Weights of a small transformer language model: a variant of Muon for these matrices.
MLP neurons of a small language model. Each row is named by its layer, matrix (up: input weights; down: output weights) and neuron, and shows model dimensions 32-127. Each number is 500 + 50 x the weight over its row's rms, rounded and kept within 0 to 999. Numbers have three digits each.
After each neuron's rows, "fires after" lists the tokens most often just before its 100 highest values on Wikipedia text that the model never trained on.

L5.up37:544520465475579436495500454623497524475491501483480480477576501568532477488447527535514473423470584445557521476558536476463465506551541510435563503501457559429550519528505488474396517384503527536464417489466475437464470509483592472500605484534473532450527451431503556464489594468454540476
L5.down37:457534455468539456479466605553534491486450495494469525449561557456486481465593413568525496517532502456577490565545570449570412540493466516442491518496480509447573470501548553435520552532508495509538470601444549520549438514429485499505545464527614436509485457501426548466521553460407473502
fires after: " in", " de", "  ", " int", "ic", " In"

L6.up753:474535562561553467445525537461447570490517395510537465503566482461502466567505444489512506465408546491494509490562550512500480455588528582418500445455582512513461470514475574573398509466544457534459495548478524535514480442456490433520537473521536473533559536522647526497448441481534420496
L6.down753:468524461446388418485552522545539550473489498511507521499481534514489553405485543551480574443514488495455427490497587511455519533452516509526530506434491499532533456408502491533537504539480508530476403532572428486598463448544548465469510558545527470438557446448531429480505573461544541454
fires after: ",", "9", "1", " were", " was", "5"

L6.up792:463542512476597442510460455578526444494572548533516499478462422594483491456511484523427524573485508489602337496540531492452476507510492430482522526432428459554467449503517447467458474476442562490440430508535540442487562578558358446473477406434477472504517542506537554512499602501457487474
L6.down792:514478522514495509456436464569520542417551466457505540483588612489534542493517562428577473596486524525515495419509478460455595519520485446533531471535492485476526429510534478465545441533514466515547586538462424531486478468414459505424427331505565567461549501505409466500502532490520565442
fires after: ",", " the", " (", "M", " w", " The"

L6.up807:558484546514445513537488506509495551529510440510532603496481467541512556506521474595460458530593430511411456541501581448510349444500562477415532529504473515494485458457472566541493470506514455527439490557521446435485487493501555626476552520502618548435530476487478624596482510498583453450
L6.down807:577544540422519454436493525540383586465470485557537513477585518393498429499457617508551517555499457554550470491533444526571507543549416506549459506485408473485496488509476435473444499560401557427465500452450520486499538447440503549512595465533531509560524466496477408506574393450476468490
fires after: " d", " D", " F", "F", "D"

L7.up37:487539556414439435538519502497510552474645426516515523494508415490440512543522447553594494435526383430486519549554571472577466525460429486507441551440457547479411467616562505477440448492427570544458518465489457539535447549436542504526552534593595542464486404403536534515501517546348515520
L7.down37:496560495473566567554505507485431590492528425442521429467601557457417403549482448406522476488489478509442503495497461606471475473447522363502497417459483458514575476510586422451573543525578633469449527494438582526475533440459482560475519556506447569572530515543576475528645492505493526501
fires after: " a", " in", "arly", ",", "s", " to"

L8.up46:448515519397493462489514446542546490478566512578456554539505482538605556450512531501541537422477553385544534506556485491542432513570478477471422541529490518539512474476548553516462440453642495528469474460503501489523455429413561461541497480538491480417503415534522490532517438506405544522
L8.down46:487514512428480394504509485507487475537505470462474434503472556484496440455531444570487500482521513377551447558512565535469535470466466561414542496487431405493437528524445555525536454552503570533472514477534395401545514497469412526559600426586540499527459468484429441562556404548480537506
fires after: " in", " of", ",", "-", " de"

L6.up385:404446568491519583657397454450480458559514491553534510534453519529645545505480503501518526449366446416459482486643538490547563430452492512401467517502500451514469562488408567464483506517533532538451437519630504542481623505488522536499526481502608507559580559494531543493497532450479432507
L6.down385:545598465452451454547411522554556549472546534530519400468547512546584434502561540464501436491587548539523459472542467483484478533533507497446577591513456509404521518465543528460521512510505606518637563486446498517538493432410496497395440507569489442509417450505446528510455439450483461525
fires after: "'"

L6.up77:447513519501519553604471545424483504552515423516451539492508489560401467586545546471515508405457466441564552535487505513402447434566485528517465442430516463545496506431548485532479560527423553529392490489551466496484541508569428423538534545509620404551616512465585510521489510438365597477
L6.down77:524585507554466454407463509528513497540480598475563435451462513439521554588515464454535495467557531581485511410489511512503500507440515473457591468475409473464421481491498460486511477515581464510549573526606520509445583533448556547486509488656526511591493508463549534383491545500623480507
fires after: " I", "ah", "he", "y", "'", "I"

L8.up638:462520509534444435497439521453517522490460411479496471495572557498471514495551425488507487506610504473493525403539480518504499463539553519474528453586490506564446406429561546596406460471529416496504515429543574480480413473504605491495525483527554440607538526529498494613522521454498527487
L8.down638:424546553467448513512428487422489509442457442522493476491527534577494568478462599476416498540593502500445480434515506485435526541559545593533517385505476578528419508495513432572554524493438512491543548570606429444358547404439458518488454523512515471518479462422426509466462464527519463539
fires after: "\n", "|", " v", " ", " V"

L8.up6:478562389487585510527529542511478487472589499485450537520505475580478413462449502441472528506443559416396613510507424524517464549581562701482420403351520514539477587572466485569516477490570406532546457521496485462486512448501527529585509477464438489499521549482530533566492543450441374537
L8.down6:517432515526522592504436543563505495560493503504488445589430467488591567612415475436522541520466415487467527435587520527429531467506469443545451571530481468470431505593571472473502525475475510539445463469603513524507495550490479456486466473461480440478520475570474466436381484523541632526
fires after: " |", "0", "4", "1", "9"

L5.up346:468434569477450534494476488460582499549492437391456431498501508607502416495561458488493469439518400439587586478521506561529477556545444513479493524466591474567473423552577537497473549484525555472557490501473509613517446510514487407491464477528539475501537492490484436539453530392437466479
L5.down346:498555557583459521429402500529556569445480553490469498537517514457608526491461516402476579487458444565460492468448485552419472454547457520481497513514384468417520518433510483460465545523483608537425485501523476513561405495474489479483433539544430543483550485506413488508555410482490500477
fires after: "1", " V", " v", " Br", " Pr", " b"

L7.up568:413503489499571498499502505528585435533465584495482497512470486482520507455556471519509559509556442394548450527519505514449565515457555459523520494474552478564429407520477500518449526462523609566391538463462517451551489579569523569598493492485543473464572482500530537506419441544394435371
L7.down568:496553543459498520514487514478458441536471493485398419586447467532550508513623494497538447427483528417449509476567529468507433499472570522425478426480537548508479514477500509552496509472489532520430432481484465523410475488533565545511529542575445417562492413503506573465542524555457459443
fires after: " the", " M", "M", " m", " f", " Ch"